MLP neurons of a small language model. Each row is named by its layer, matrix (gate and up: input weights; down: output weights) and neuron, and shows model dimensions 613-676. Each number is 50 + 10 x the weight over its row's rms, rounded and kept within 0 to 99. A neuron's up and down rows have the sign that makes its largest values positive.
Before each neuron's rows is what it responds to, as a language model described it from the Wikipedia text at the highest values.

Responds to: Fires on determiners like that, this, one, some, each, often after a preposition (in that system, during that session), and on line-initial table pipes or list dashes.
L5.gate1653:50 62 52 46 43 35 62 40 60 48 31 25 46 59 59 34 61 62 52 54 54 64 47 41 50 51 74 55 76 45 38 42 45 53 43 49 40 46 57 57 45 52 53 62 47 43 63 49 40 51 51 53 45 62 36 58 50 37 48 56 52 45 42 70
L5.up1653:56 30 59 38 47 41 52 62 46 46 49 38 64 42 50 59 53 41 59 48 55 71 40 57 40 50 41 37 60 46 52 55 56 58 47 61 56 51 35 42 42 44 43 61 61 42 56 43 56 48 68 30 50 62 51 49 33 58 47 39 42 38 62 49
L5.down1653:44 38 36 60 41 61 35 37 33 41 68 44 55 50 63 59 50 53 57 57 57 47 60 31 46 33 53 66 75 48 47 44 54 51 52 54 43 39 50 70 62 62 54 58 55 39 47 68 45 68 55 55 54 49 50 30 48 53 38 50 28 51 53 68

Responds to: Nouns or final word pieces naming a partner or linked item of something just mentioned, e.g. predecessor, band-mate, follow-up, B-side, wife, counterparts.
L4.gate683:36 70 44 48 55 46 44 50 61 56 47 55 41 49 44 45 61 42 63 46 63 40 44 46 60 59 53 74 50 41 39 53 37 32 43 49 28 54 39 53 48 56 46 56 51 55 52 44 51 40 38 59 38 54 41 30 44 64 41 69 40 48 26 40
L4.up683:43 60 42 36 41 50 64 53 52 56 48 43 43 47 39 47 43 47 51 68 71 46 53 37 51 66 78 59 46 36 58 69 50 51 72 44 27 58 47 59 50 44 38 52 60 47 43 48 62 47 55 45 45 51 51 46 62 53 42 48 55 39 52 55
L4.down683:42 60 47 57 32 50 50 40 53 38 57 48 46 65 63 52 52 47 38 67 54 41 39 48 44 25 23 46 49 54 62 53 59 58 40 52 60 53 54 55 23 36 47 67 56 47 57 51 55 56 55 33 34 43 53 41 33 43 36 52 47 58 56 63

Responds to: Fires on the head noun of a possessive or descriptive phrase that a name or apposition follows, e.g. Napoleon's wife, alma mater, Ghanaian president.
L5.gate988:56 74 60 27 31 55 68 49 58 57 65 43 46 46 57 35 32 46 48 45 32 41 35 72 52 59 42 43 43 54 48 36 51 62 56 63 41 45 49 63 48 50 68 37 53 61 65 41 63 46 41 39 32 38 49 43 39 45 63 52 37 61 45 51
L5.up988:49 68 66 47 64 63 42 51 61 53 51 57 44 57 39 35 49 58 61 71 50 42 58 53 67 62 51 63 38 44 56 25 45 61 55 45 59 66 38 61 55 52 33 40 48 42 47 69 54 34 71 50 43 53 65 48 43 58 47 64 53 57 25 42
L5.down988:38 63 56 57 50 65 47 59 60 31 39 34 46 48 32 46 66 51 52 64 46 42 56 35 50 62 65 78 41 43 49 51 56 58 36 55 51 46 44 36 51 58 43 47 56 44 45 51 40 67 48 50 34 65 55 48 52 51 51 52 59 56 51 34

Responds to: Sentence-opening "This"/"this" pointing back to the prior sentence, plus the first adjective or word piece of a new subject phrase after "The", e.g. main, strong, dominant.
L4.gate1021:43 52 48 50 41 49 66 59 45 64 39 54 51 51 50 55 43 60 56 55 47 48 69 55 65 54 49 61 52 52 37 52 51 49 36 51 38 54 36 65 62 53 51 47 57 49 62 48 55 37 60 57 48 57 47 59 22 42 48 46 59 38 51 48
L4.up1021:31 59 43 36 49 51 65 40 51 53 52 59 53 59 44 42 25 47 36 40 45 44 58 36 42 51 62 44 47 52 38 54 43 44 48 59 56 31 54 51 56 40 47 30 63 30 45 74 41 34 39 52 31 58 51 39 29 44 30 36 29 78 49 57
L4.down1021:59 53 49 58 56 55 63 72 39 45 50 40 59 34 52 51 55 48 82 53 60 48 47 44 52 47 53 44 50 43 56 51 46 53 37 47 29 44 46 64 41 52 44 59 42 41 60 50 28 48 64 32 60 30 45 42 45 65 43 48 54 60 43 79

Responds to: Common nouns that complete a short noun phrase right after a possessive or article, such as his home, his name, a score, its name.
L3.gate1618:26 62 53 35 45 56 62 47 60 48 17 43 53 38 38 35 58 46 53 67 54 60 53 33 53 50 55 60 33 67 61 46 62 60 56 34 41 66 54 47 54 42 38 40 53 46 51 51 44 45 48 45 46 48 43 43 44 47 55 72 41 54 46 43
L3.up1618:50 44 44 55 31 58 35 53 50 41 66 49 44 37 44 51 42 40 61 80 32 55 47 48 56 57 61 50 20 50 75 41 66 51 62 47 50 60 73 69 52 65 57 43 63 56 56 52 52 46 36 64 30 29 64 40 43 38 53 63 53 23 67 55
L3.down1618:58 62 42 51 72 56 45 49 45 61 59 45 54 49 44 59 80 55 52 45 72 43 69 63 49 49 50 43 48 74 56 58 39 45 65 38 60 46 56 30 45 42 43 45 55 53 45 53 62 45 58 56 64 49 48 14 44 50 56 49 63 51 51 54